Part of a small language model's weights: vocabulary 512.
MLP neurons of a small language model. Each row is named by its layer, matrix (up: input weights) and neuron, and shows model dimensions 0-255. Each number is 500 + 50 x the weight over its row's rms, rounded and kept within 0 to 999. Numbers have three digits each.
Before each neuron's rows, "fires on" lists the tokens most often at its 100 highest values on Wikipedia text that the model never trained on.

fires on: "re", "le", "c", "on", "k", "ing"
L4.up839:431539511498491462484467456482440516626514415502504441547520467466528503495501457549530521524462458499404549517422562564485501515497585513491551570543478602542548472508505507446432470427482471565568621482525487472581643521427528550546653556500449534516439475439524539508522512460564546335460567547520430570446522460459508500456530428540593573437519516524497447523509533506525540519541495572477384553497485528468549539502460441477413515522465508432462554551538436501561487548494506492486529588489497529443461440471497471462467532474491469487467486524537538534478521392506526461555490522464483455440495482414475560528499464479448470558474606473595575430491460491481480425397609401381552494515462548519547466460481567432496429488560469432428403622546466480570472513490506

fires on: "e", "on", "a", "o", "ord", "d"
L7.up476:518526514439538489453398490465471479595419492486523528531445509532434606557487467458626541485492380478514474522512449425610545369519493507466623500466463415525481463504504491464497447601572488469564532545431531514521483517527472497515461488622497339489540511528509533461479473562535470453518469551398521499445481516536480491571549504613559543538418549485460484518426446477491442440478493597492502506507509461414458501511532516548436470551634500485455522540544427559432523436429543469598577568438421593515469480505567461518483537580468490531533534463490465549453511419539563489500465477447423498469480507505548482446564354481504472526471507493494547502476523558578471486444532486515439551526563492441500566373532458538520608486469526394510560523526483427481502496458535

fires on: " con", "el", "e", "ur", " de", "in"
L7.up281:458556501531616402488526425643509499445517477503556569544529490545431522530514465484504502460559437495511511524450514507454513575430439444476443579523432530517441530541564512486470522550515487492568552553417509441534504511553511490403525470550554550513396545391494551444519566479410452476511487463549518402442499452524522602510535459503420496482453453458502401471475525504496570460456404609501441418547533552579493462531495559507471500610501469495570538563559534450583481488509505393485584439540552524495508535490424567457512586469440536506477522523473447595550507537531477467437529480457558454432508610638566465575511551460450422493461454477585444434527502438458493491526566455549490520547520485415417425494513437532569490591486455575436487433558453491451527515493487

fires on: "\n", " to"
L6.up223:574526447472565410573540522490398575481518530502522565493557445468452550615526495483444596391532557540555547458492565563485454461535531529466509460439436404596519495500572546571528597504406546421401460418487531544522471504477555490515473460512644570429572567511598369510532599489459543528491516482511462433470492501483544541467501512528567515502395462541546517480447521472507526530489344547478593484461502532518426434462566438489473456552538492447536544482496435520537470481438552475522453541510497395476485421563411546501499580451413473532478393473480479487507454508592481487512566439581476424514502443462538505502522539492446484587442527481575471494508511509514525460539435499588477466487477534442604455574499503441458410468486571536535513471449499518470512475543509

fires on: "n", "er", "ember", "p", "ter", " 19"
L5.up96:536582516525485550533465556519473435459506467509470428518402543573419488535444424569481531577540420501445458481531489585557551505467526483460483521495565547573506445501473514540473487477538546517509476512457365467478506441450509509576476600596419468505517447447450474462480523533571530586506508469505455485553598447480445480624541498513508456542529512483449488533481562481494466607607494376491535443391461473467469530529453503399545507539501460486513552567517505460462538508498492570565518493543647520427461554527478475534524451631436541523424501524410558482566407464441466562408487572546456536561453502513547499451413375532455549509521568488547495429488473410461448588530587526591512460521454480499414468434510489558565554445459455514504460490438564470518526525513433

fires on: " the", " A", "en", " |", "g", "an"
L10.up404:513520508476535518497432554515447470474478513506563548508563568502426455328432536455499417524539550493474463453556475542521468482531570603611504389498522461495510516463418480443533523569559537422547508526514492461503501546580563485506541445461469446555506415654520493489504449460534535459497455561594412557468515632476451471483453461492457564499441481524496474394424551573462554477458552436452459461475493576512368564568540473489532558456567606593532589471486507468394518439479581540434463565431465517413500466500539576529591465474560477590525525406457553519487523475508497478437556463553546546539542440480529404513550504487469523592519521503497506414483439506577445480499446457502517566475519516543525497478455476531446491538421488451419453482527529554445461529514510

fires on: "\"", " |", "==", "\n", "."
L4.up651:581490441463553392553488566473452482441435493578480506504488458417457510494536464596495491389604462523498442586478496510457561439533527489486581398530536508510465496540564503559493510504416487503506478566598503492527453565536480525437514449557493540508489536615553447622478428510500624550528528454569541478479490526475467625422434509578529436482480427499499481479493535429465541604472495461443504493535515499437421487418512476510578567534574457505414509491489539505544474533467507503545545531487418478554478469557485405500457566451551573509463463481584406546580392466522467542548436535503454510490526505544424470519532544467456446550414435455462486580437510332435553510454504517471552545515491522518537540453585444469514483522413503525496503470628524461467417515500582

fires on: "y", " b", " B", " ", " Y"
L7.up259:481470464502551431469489411500399543526450523509485512506477565539481491435545556547541552397433565485433475484559559527423542518603554489510429519471474654554569492464497510385451462576550532507457528479479484566551466468545464522455477497422532603515528519512538480603615479467550427449508534529573458443481462463484453487499542548506573456507419530532495520552467527420478523454503519588398408421472543514480450431555419463468510501436466479504493444492499509502478566507500488539502511482522429525501460472556436444561589646504464478479532416568597491480522518506455441533498516455584456501521574534505506489458666449535451481456507653519448442501477424573417477546522517508483535485597454517478566489499427519524441544401506544449532573494524443559503411528506466

fires on: "ing", "k", "p", "in", "g", "b"
L4.up789:518463416569479529468537483538485413537393495543461453503468417449493510525488482443470546529571459502525460478470547592519426554508596516500449474498473439507513418533522453547547573513515443499485452599484377463491405561511523530511543471443470527555412503424501453538558460439489590473495533502520575402477518488536521606560526498488379537425530575430476572433490440572427392554509552492491439451540470508483537510482424424559485546476463514455417427514482390399482483542545514430568476518498542479569542527461490476493500454534446445450461504452581569600512477500466534477503510596554540590502631543495542474564530464425518521502507539487464523533462446529495526423544406501540572438598454589554517432427521516537565465505585573474456477525576495484489565565491576

fires on: "ing", "y", "ed", "e", "ant"
L3.up902:465526466630547458527458464625502433540464541365451501565537447419526425539413476555472604503450526598466555518477537480476468475509517531539426478475466412439571442510429549488536403537406477400582498558533500447558461500517475523620543549546514540554509515407454513469506548565543524581503534571539473475438587525573462510457490498544507463524502489471453408509500431502406484408480477486428471515505434458514496487428534478449474531492514511497559509372563442564537601530513458575531480604559554468478527525467445460514533563407530518504422491451531492523557532540621458548503555433549533527405506526459492502465543479500563503496470514566535494443625543491450581538467467527577491460429555508505436522473498428467451465532484532454524480524459474574502411457416453

fires on: " |", "\n"
L5.up500:575595555482576487478511468420430499436510529480476505485507395511447530510545539523435525488512514531569499541505490536456530475474548452461550418451485557519493476546536479584482568436496482514439583462438569455478488597507566514400556422573579569459512494539504436510432485510569513500533572378499542545482482514538441576516517591568491397496507433551476484495457559430499643481491402475473534500417503445439498449462563530541528431567526587448442562471572474569478495487497514497583463515510554472480458409604427562478451574539498521492522462383592510526463444524572537503468538391506498558500615473505453456498548468464502463480393471459596571497478475496465473440496486549493454508481403470525579403470497487488425388481452521570523610565490477493548478469501549

fires on: ":", "s", "l", "\n", " as", "e"
L12.up185:529592392474538424462514417471559500495408527475504552499521458411486495535446453541550567498522597486440576575426434601543521542586411510491536458539424574495485473469506602396403525506435523520587490465500538436531515499538431441512516440485554464477518452532498545471525522502489501477524537488496451491506641542536514517440527536528516553468433459470486462487511479410492489500499460577429472541480421536454451480478451467477482495411575371484468504557431474505489505434492478502421492534473494470553476490503634509477436563520507574586548479554485536448544442482457441556489548558472483499505533559461561433544476429434504487565368549642624591550564517519440574461479469488554582522438526568484554463537492441497439479562534436439577563512456513526447545530539453

fires on: "e", "ie", "ur", "en", "un"
L5.up637:455480398425505397468447528507529474419386474490577544531505505464399492440426471470590483485496537406539523471446551521578558482534448491510624594599494482512529566417522522519485543642559439447507479518493457448559571496572438482407476469561512507470494483458522487483451580484404479525439474466467531485400489522461485447605537495496455490497486491510503575427505514406516534493436441567491537451519483498538592513505512490532537562504461584543608525543534458575485477483388489514453518558500550457403552500455480546448504519572389495577508446445560531575467557459517423515467529515508531529453530530584525468638457444509464475561514485460532497520442472429531467435490472498435530483501593476558430552436499495571438454584523552541512543400521544476514445568583509

fires on: "er", "y", "g", "t"
L5.up859:489525487457489497482398545533510558491478525466469582455479502424569468521574467473545489517496482571490583444497503584546526497488516507504452517507506410433510484564525480489506441516481499563547471415527537574484503558580469509532457593537566585527537560540487501475430481367515500497538484510476446476412474558516453480475491573426499510438525551468531544428502543540506479496551525466364568397465556480496563534444542518518533448454531532517373477531486416543394574565430431554454562399461464476490533492483628488543492595438597461461441412490466493537580547583472506440468584451567509479537506477551533550401516535419498431516499538524416517514436534499511433456449506434458414482475512525533557504527522494426447564513379455424456601574538487569580543520606558

fires on: " B", " b", "B", "b"
L6.up682:449465452464556473460480493425534531533516541524515500582552423480581360454596558492465460524475464486536543476516511527499539488558521563477447479590507487556493538490537501530551536564569555574519528435529451440503453553514530546570565522424474553502452457484471531510566461461443433525495484476535489545489452485497455395472604468517566451534480391536456528529448508469509499504465519514492542493556575560384378458438482395454417455503399458565481448483500491429481565508539551453503436510541423425548545445517455425509537496413447567497466458523444539581440449479410527520538578645518543553482472532376500503472560411517521465416523392507605515538548453437504555530522525506468412548611531571471510548437559561526484477504475496499586562551602501494531535462462532

fires on: "em", "o", "at", "ot", "e", " d"
L7.up104:519466545557485553491473414526424421580361461559497546541508479487607534513428547486517567470437461524517616478515519436541425497428530438505556441509520492505487507664475526490507542542525463463379435539479429470504459501501450487532447622455527472486498542446499433454477596552614405451485594488468525534527445336491499395541527533474582410419494516493521446501487402480490502482498468442531490533495440469507507577511507500501452473484547540462541524511526571599561494468474472543415439559497492476553454530512471529377415593497491478473506507451536482550562504458481465479548581442471518517486541526520460453464496587397541563553478488512542500476422581474497589501537394492459444502569540500486475507472466450577515534471507511573559585503508444541592576502503537

fires on: "t", "ce", "k", "c", "er", "id"
L3.up545:425547522447529573520420484542551456562495496562522541512519468535511474546568474461505529526527548530526532530476501534487420485561576333479505461503399420508490514571471553495577551561477558449547479529455456507507434488514547528464494481566502520532505568451584439554464527518483491504516570592555449465488507470529502479421441530568555559527458558493483414428471593512497472493371512534462397484311414472523542549456406439403473503518410487520506479540594443589599537469508500495474628535496467482519405572496492491399519580502470559491508467537521549463515455443517538519527486509560444473546504466495388572445593531482494578560466529494463509542476525515441607510496464481544516452409505406452515523510467484351444472574512562453530528503427459505478511495512519

fires on: " the", "g", " it", ".", "al", "on"
L4.up734:467546455466498557496593550479496437510465526534525553528478494468579468417449534568477515599505546572424461452479502518447507564553534528557470432516468444446547465507489388464518493428428529583496530552658521469528541450554497519445521529557528512439537528509428580637535458436607483493509544609480475520464455507489501453573541412550412511454507465551513492405492499476426470485531541480484539497490499486479484531577420544523524460414525513431489487416580347534502510497481516459518474442449539538514473441460506498559574544470439489548513537443509573584531489556566600459472484475529592540565499489455443477521478440504555487579629428504467467469461431517519474522509489541443492498419442434552568419565428541539493538545405527412525467453578477458528447569470384

fires on: "'s", "ing", "st", " his", "g"
L7.up1005:523570502596542504534520470448388480514498493520494441481448498457502532483465459539474512506511544546551519561520530484437478475523555442503506484525507528440534460507534486508546448474572598447431548568430492416558500587580442486518539476494544560511549441415558508588478442502387566559571512544530592543492470487493508592338508465506540453457539586517568516488529469558568479508473532423418464417582449545499529421534540453513438520529484455428467542424430504485520455515536470518446528443497484498584500509560525569594518483450503484480452503422530542468437454418550506549511388513521505504403474408468482493524431492442648494551461485376508482500500487454505569441403427390573486482482491491536513482427507527516420538467512512484434571584582623424549444512450557

fires on: "t", "p", " T", " B", " b"
L10.up356:428498472549520556523506553515453500561496609557486492494505528415483470517623484588445531473499485496530452514518427569462459507561491563574468444497502565507566581483509507561561568530396516533528505559462497518555500503596511436496510500463514551481441480452482410515462503570518484440491453525542501573426556531638503466451548473419580432544533531553520485462518531468501487439419632585465505449473542497514531394437409490520500520438565493486487457530494489412464452511479565539439533519518520569442401331638524440546490572490461463512553428592409555544458497432489499543530451522564518566500539507489459446415524404469485419418418468468587493500447440499567516553538410508462425476508476532520547500387516401497491541511509551519477570486512498471515464501574504

fires on: " |"
L6.up512:544482486496524452409483428435460481463526502484509516576449441531486442509508447488489546477571489560556547518496481471505506498485582532550629493491380515548531462532468495445462510457506526403441557491504561504580503535523525533496495430545607528480486495580442476469585541554523495458491423443595513594442492478488467551587460497605498520518616487582481449417534551525530620590466379453426544404502477503413527362475534555463495483596506532561469540483531604398486531492582474530441381544454509539523464536539436522425575574513559521452439447357555445534580540518547505517532564507511485447472503569494470427468518480459537431509492456513528561509525555483513518421477493505530511511547544483518501403472453470484455443468511509507437471453599433432553504416471489

fires on: "p", "g", "w", "b", "ro", "st"
L4.up955:502490516561526551469459459422469544457485423453492537489539501530587421557513617478443560456535564631521403404516469457450422487477606492493449496612462533529490558484479419531569496546463511486465483439479531383547448498524498460579497439553535548537520560541509454487595458539510530593401614467533589479435417494560513569495546450503421579542617499434500548480512463624536476514428492583528529485506540591545434413481502402565468589567493514465451527503525429439478485515529508492544494520495557450485528498556477474515463459525582479422506580446566417522426435428473587539419556496515467464551550425486453486591508463419481435501474587444505498495451454477470504479440413542524459522436506505529544459426511499543529494547500427494452495527554507468501549475457495

fires on: " of", "f", " for", "it", "if", "ort"
L12.up746:568514440474437498592488446542508457564579463552419565581531521406505538498445466448451472479503488468441563532603530561481535441546507397464471509548536513458498443536496471535568496456500554405518612553491462438544461587488585456471518656510505484514461491563427530525466524539520560511490536552597461539505429534474447484492456410581530534470515531504419485444525501509531578363423504593512384483465466553404525558398569497459488492468518527481602468481458492532585573510447577415565551565453529539445434436560567434466468516502533500494490417456475514510593519465530584446449527530548448507490496462394518501475533399452512442482417558530506513513505543493462458521518442497510584534520586385459458551494432523559564524483508514551523511423497426495530514518499481

fires on: " th", "d", " n", "ost", "end", "n"
L7.up925:431416451517540576577568414491466516527527554558461507447495590472476471469519443469556528499404619414498542512454621494539530606487421525511525570469390461487609444510482551493460460505499498450543500538469571546486547504591458556422505510520457512440466557494529503481537458460535563521457462456498530441427469513432479492503507547494530455501467605449476566377529540503491551501529471489461425508554491512477454548574448515540570545525464500444511482545421536438522469504491521487520411492496506622450566479533510561537569550461509491486395433456557475457559457466643539467469555622547427465500536462484365510523527551491506525516517467480500372458439324496518505487462492499570536579441487482574426530444540504515505543418451496531465504494534572501460591545496466

fires on: " of", "f", " in"
L5.up551:519406486606524569568466584575490463487568470484452531561522587525497556543415496477539578419391415545454573547564610565472501537539502486487497506539466581514443425451469488487400520467535564488512585453514556488541434539571583522525496528470449492529443508450486523527469451462483448516458475535681440459499535560444440463507500453510480582367459510464470522521469481411503470494507503511429426534400603496498540559488434494453479485506506471469458504525518498524445500537529487450569550476488541512514589482533562590432416503510467565484504393509530487445625428555433550491496428359577539585512465607496526488421386458525539462448450512465442526518535492489513449467434442537503569494502547546502422526486507555543503440458516445472491522546519444492548527556498530

fires on: "oc", "ed", "-", "ent", "ur", "r"
L5.up328:465471450490456446558465473437491503527437466493519616459577523513514527505370498465491494444468468465599446524500508453483520525513453478449467468488458571486435448560507527563582495534510417485520458527449526515548514520512497497466484517483549483395519474480500435571508589515538536540470491385483496483370398456462547562442540492438558498512554488427567473377572546512461463550599544462552555529482633470467463394469423618482526653591445483505524521469491566509523507369459484430500461529470526498513518427527529468557503509464580530649429518512512547535498460520548478504439541467518477440544499522472557425603528430488471512533482529476567566547395500506443451522455558514553575467453523514405443511462504493490487502506568466477470556540527533478491579546620597

fires on: "ran", "it", "ear", "y", "ur", "oc"
L3.up616:555480498555506543412497451424424494513558543477550536525596368500534566481340533513544467533424472491480438527550502461429564425420602506540425479489567509414480504542532542471606596543522524507469544512491472500509486541533515461545584528480488499443483440512439461469534502416393553491556481450527553402514478423452508473445561515493546503546595529519551565459486561531443498492532568444423542536430496557579496467497596567442512465587492485570557563444509496424513404455480550515536429509455524497490615532494545521473500440472572505583521555547519507489678487431535455425408489422490465467508569520462476532559446537452505446500497503522443478430501461587421551554503491504463449504479560591457434468431504487437505466499609539536490479496548422487469513489528500

fires on: "ing", "at", "e", "t", "ot", "f"
L7.up268:517482386585434585513475472401560566553434477542553510579582419447527513520420518451510541518445499513599539491450562452585516506489533476522514471529503505540501489554493441483463569529457447507557496501460494487454584544465576452516490566438592488440519544432599455409522503580464447481501566442454535528569549511478531511542516440476544487448579459578416480496408603527539496431458552453483509520459580435395452529520561456548500490466565521447494453539529478576477506474465392527525580521443431481538575528516580480488496524496523465458514579405408519538517504500526425476475384566560476494539551514475502626442511465505418442433439481536493523368436564515515535564542380446523470472517419542533530418541488546532550491480545504588454550530524447447471531476465424

fires on: "re", "l", "k", "le", "u", "on"
L3.up138:469408503450416497461500557529539544544493368507533460501471575518486424481552480453503551502501476537486482522556540549502497513524473475486653456463396482535551529538482532568577429502489429530523515392568475496469539569430470546429583487523468541455467504440535478477482501556541507447504531585588445482484673541517443533456561411565502412512517482515418572495501585503521481451542545471491485588502461548498556553601467535500445576438411446508489479474516494487451487532426574539500538556456481420444466472480520505490529423495529485461512467505540501556463508455534672510420438491492491438483527567570468524598436464516548450492487490497587497463453425429460500500456569598500495528376363500608470498488427502478513393536503553510550542469458559489531487537566474

fires on: " |", ";"
L7.up928:491518477480434520429540539417458482528560479625510487504502428534475537518477489455394541483508573445486455572540473584479503416465501465449605451522390533598454508543562463496532481552562570502468547529488505500448563444499482453479554534554514552441468496571498513537484460467598495465525518520582513515458403511504536536543450500555530495440435496542562542508525514527567485504503432515493549521576421478510479497531578548567527498459485486427471489473636523574430521487476451610483460462508489466410475499669512501488473484380516532508479417419568432449442512468520547521497565406524444533457485493425548479480439480453503510546379453497557517485526473552555470478381410602502487452452394536453504433454502434512457458547536473437537591567534422582593484544576556

fires on: "c", "al", "m", "he", "g", "om"
L6.up351:519487444451487468489484465558468563528525602546436447540515391567576451437369590523398491504541549509512484543443436487608568519488472486527546545530515547469491446521486423434485444501445475519504455519541514475518556507536466458385518437545487506510557478528542524525562412438615515426453553503460476556487499522510533422398457458552507571450496509475554493490473494486440407552498437552544495543447454457474404457571510396449465558558555612568454481521549538514480449500451439438549523442579542372519453512480499571488516490483477580582459462557563456554567477499413470485506440539481514462518533414445422453564459461489539478514586445547657465441444484535463536517511524514556533490476573456587495503577482583515488594514448517464522524590568523433564489539513511

fires on: " t", "t", " T"
L7.up714:402485440460518476522532479531496449588507478524509510554458552509554425565538518499512480446424491420577558530543584469495539506547531567525393571494441583480449514471526560606477452511505437460625499513496469570550512524545535474382512465472490521501454551500544430466531450504559395489452428541472521476463521489564507468508500477560445398618407598468557568404558501545500464494450470499585550492543480543504506456360489424500526513512497545528513454505523536522510506429530480517510495534560521502597425486510574529579571532593463423516552456542431443510542517383465426517444422477424435539445589519466601534445511497502511399519479477492551465494583469560458452540496426521471421570624520594538554428435546463437532439463491503473457444466487443558481491487506504

fires on: "ut", "est", "ct", "er", "it", "end"
L3.up700:481486562478439465512482523489586426408514574560519547485479484463480463488545515475472482424426424466474440525562514555502532523520520536530518467522491549427491521529492498611527537612453510516502507515547530419469535479610442545489610516420431514497464409560581484396495608523564422504435500406502516510378433423537460467569502549420538521499465441517532454436443483514441512503496555432471517424510463511555506572536560537499460569476581509569526607445462520630570557541520431601531487417473489462540533561467494554561583481470488535510538554502456534587402543450458519520460464490561542456483513469532500528424561462424420442493480429558446574567569541544494457377578431477475578437442531488514499492469515465433463535501482437488569399497537520562482448476528480

fires on: "ed", "n", "ic", "p", "a", "A"
L8.up736:527477476532468625524451543455480542435480485470614443546499479530465561455451449468603645526512448529556461507478465521449453456475528496413569505462459516544485525466402528431401397484557537447446492467576493451459459507535610461576459452477494551404513431432418528464500440518555452586444503541423508497530497488572479510523526528533515442516541491422469532507391503532480579528474473489394510546505580458539470471486470548471531468537568442533467508441463586560536557542471493538562491567538486556534377556494509516554589437501503519642514579521486448441599421505485492522473463480495472571471484630504493516481444440487511438447499550508553488461537513558484514556514483518555392547486445528419504502539569374457591479516478543448549485542487486509417414570496449

fires on: "t", "ame", "ct", "m", "at"
L6.up255:565535511549481450573509424567428540477496568486419436592487439510502449468454494516450523496559511500475544455558485515505489537563488539498524493571522454401420558573528531500500522514514502462558518448466541419559476491516373442477494511429516355464412537480560484545510480550431469490504551498558549503526498531600578535541454548547544487464552543518570505465492471461412506507514510505455437571574566425506538547461638508511453524506521512406489539492407512524580513496477469481458490400455574528549567455507541474510570503589544554463472367472490565503457589545472462521529516495480509557523547475524456665603437501425582503475574549472466507467535440542505418490488465547519397434388500534530521434430430408464484537547459472412410427446535434453560498522514497

fires on: "n", "t", "m", "ct", "er", "ord"
L5.up573:489556491469439463531495501505421499463552546460475552432455536540529414531480571508502645591536438573522456569544499570531478500527507431509495561498481505534517494559475511582550490487488573423542512503539579508378477541507467600528532457534456532494407486439589561536528480461508406498497614411549499542518558513609454538565477615526508463491448481555553500416552591481443471419565505582401496515509481484442572513436466399441476491490543489396542542413487483521468501473515383552475534416528493508450516503484489519475521569552447448479544511457456601511418485437473477479524483595563517487551471455584457501461381541525550513568509441437626543575495481537460501440524435517458498482381495491471478435481519563463466568519504530404506391481509521467493461442473517

fires on: " for", " of", " the", "e", "ing", "is"
L7.up596:597388521441519518449577396488529535540539514513474506499531511529549518450429391578419458572580500471434537442539420522532511449477471516474455495574505522463554409514481499462526517614555545488535580427499405506445522563526492544534531535516465492447431443477373489537501462499560497548446588545481506500479546559448524445471568420439497536525556490502524514455420525409422529450523493514484515429560534495478544619433492502589496505474481467535648440434449491518473536518446555407478352498379559435488485539604527508522509539465463501433481451511530569544500452412547479480595462468497552462463461559505435553538503428402557561557548518433448470427500425506464524508525544528510565537451544562569553456444551521526530541563529486497527448480502546483561583495452484

fires on: "t", "ist", " L", "n", "er", "d"
L8.up133:443464491421479466482417538495531494636347555601459433498463544398507532479491403442535508540412515495543520475418481443488471488511546363424520507524457574470526519560475513527563433478528481476517487442513454516440476517455520545502521554528529499496470546505599399526541440458463511538602523562632511517506533551575487465548534522454480478538535499502449511385478545525501540495537519580468518421489484474412516496508507454369533536448402542482427436582446527463465528432483467523469537518477533570503462633506503602608473547505484491553494476418513517607497602557451402510521543493488517547526505474456489547422494536517413460483556491493472501426521550540482572460462520521433490580531553472520516550493502527472533511520440518529536561488407406630501434530575457

fires on: "n", "d", " T", "g", "r"
L4.up735:388579515538572533479485465477531500445526604487428532511464532545554480493527534526386533393587516444554496524459554532518463520481454544505524441458447509471534449501529486468506493527580491528477462544467565588523580482564566560443496475536441426481454564470549395495540497458465521507456444507530475454513501563582592441447462484543478506579561620432459550469444474609572443464513456444456436489531576593475472506503529462582526555501460500514397443527623549436485523421505446531452509567416463606484572540505535532568519545502455545483490491361496453479579487407466546516559523487524421406507544513494468484523498492436478460576492489526545592525474386499462425576508506544504529537519494483488420487597501519481496507426486407469412412490482578507576480437427542

fires on: ",", " B", " b", "b", "t"
L6.up695:486516564545475549475537539454505447509462504544456437619499462493478552444544492490474429486451516459566531549576501515409569470512488516475478474520522438487528518501426465552596470522441515477458491488532553494462512486496518525504495537462522554528470534535516511524527509467614473444491582524536534574405553556591445532576473600498525452538433518415583512498437440476526524528418554472497563402419519507520488419524427408395503501457540548372517466510512470577518448530547557495529464509517465406558419442480525441535518580599436537532515510561502503578506401455436460549553476534612397509436479521386450504449518507469513430383502565533618559413491425541472443489556407504553520475539543516477512556353541477533540581512523526404548502523528469432574552464504507

fires on: "n", "t", "est", "and", "ant", "re"
L6.up343:490550434436514511423524486522494557525510479555462484461577530553512491448414454555533502447442521576559538521538392643450381455628509488388549481556526549533497555570450498622472584557471596473477544450577525587543538544558472470450555432421455508474430472386465574567477527424500482507470530522579507564502527514567531645513534448460450475447488555524414458421489500524365524480499525488511459508493486537544501559396519485551570497454542451428484549499501460496445507512481463599450473549517559453512493512489511456467498537479462383542457443510503577446531552474496551464510491489494566493539416511498474538484535419446508479522432501481531555507453617518470453537505526470483566429469490539460481467480539504415418589459441454453498503537428436467445498491616505

fires on: " the", "e", "ion", "s", "y", "ess"
L4.up825:544495537475556451486513438438570570518505425553505506548517449537439403522415416576478595578525434540453563483511538466537504494522438564537504458569501530498574487490434484583488473523562585453522607426548433396586535508474504478478489521540489447522535579505481438453509486504489492508510449522529524467442576537590512556525510474532537500538433423438530422554511420389463567525460470590457541539504524485605420578402550380504525448378436482525506508437529609525455507444485457551475472508492450471466486428468585494521519447437457501507448489493589553538528393444519560454459571458445438532492512505490478478509591391485526461566577491549524472491563475552458509604509527392535523532465505408545467494568491537564501553539496481430557574517511435471520533425506415

fires on: "a", "on", "e", "o", "t", "i"
L6.up272:456423506404493557549522428458515530473548478479578437513482510517423527402525521514585551380522422508436474606462491506575587505484531414385474499453481486570565395455500488500530479477497528505586411509458482520522548432440511544389433495613411482527406565438588578382489512471453489550527502550468468527498496452530520537496459526544514408510477452479496506493487472475515498580373513483466545465533500513550491486491507534474481511600534471452457542532547572485526438458476577485534444507568374523543460572458504460562393545523455489552468543463509478486568429460480544536603499546449460487517544493515513525538481472489495494574465597394522510478407525513588459416534483544519388488560548567498490520546515481549555511541496582485542519534496502425636596483446504

fires on: "r", "m", "in", "o", "s"
L4.up93:500478501427521531535517568478452503571518583568495439534443494474519439541428561469473562573493406502471580479435516471499411558549555531452431428452498502414490478470586552491512491526359532477496522492461466429476521523486503519529511529478596463429475527452448411547496541545463481465444520477421396530504485453552560483473501552530572479495580521417427553424427554401489465488503435498446457499572508548438546508463424536417471457546591404483487509498592542520531539455484456514509549451386476571495576464491530527476471435515483462495447483541457551501488537487522648556520534586519564531562491547488424587534500428586476490535595587547515562484486496458486487465541539528444530537542496475417470437579406542539433541475525541657516542459610445421507544458523473

fires on: "ro", "s", "m", " s", "al"
L3.up881:581454521520532548592557579453415537532506541510499544528494512494498510580468456488463556558524561527546570496504538522533482584491506548523565511364471445552505612402430491504540468530459454475497479555471562508472483436454534424382553547522697472566451501490482432475480577607573404457435410536453443542477510479541491530569499513531551490484482506486535496525472493422462518567397380526463446537541505526463483543515473505423408453524457496512488570476544507473491460543517549449467511443542382425515581551563548522523457529574446474482565503560491463494437508511440498394470511551453521490502603549575401488589486567573452484580441503554609446498518462503521502483426588509470454497531512535477490465481478533513500432467421454505466474420479526439420528510487407

fires on: "l", "g", "e", "an"
L4.up11:414509458611456541578469493528542410484542539439458489541507431461581431482527477578547515498513515459493473505519489452443569426466561505501492544554552468480541485408585563485535607505524515429613567497561516569544503476535440536480507446563510560533438578503434511510530490337534522508526498475480454475466382476509539466563478553494516482514436538470471512588495528405536455558586443477396438538480572450488488482442539391437494482512589475560418569495458464484482511520500463532458529471464499516572461550492547548425445455519499512473526508512493436465528553533497474439534489544444524496493445544579445527507403534437521413521399530502661447575433589495548429452481404517485592623517526512462482598523446514498531453474450517503553491435475404488452468556577518

fires on: "le", "p", "f", " of"
L10.up325:535354547544477532550475484467576496560516472478462502515413498479579565426435495503478434463447519509531505542438521529349494551466455481453491546592579468554402505518435534497574516444525530506493626528558444438558358498490461528521536498536471478438492436522375445508555524526554449489503520568509503550485422471570408530510551486539487517484413571530448483512515562527487573588528485429600467468457443458488452567575493547573429438535509475435470454488431499585516500475514618495526512511497545544420476501508473421491470463503571540497519484484443548478489468511574561503552577588469509555482502494488465508474513391481441517423466616498466543579496568592568473540497431507507482430485453557513536527492404483446478560438501476455535553528506387591566535595469529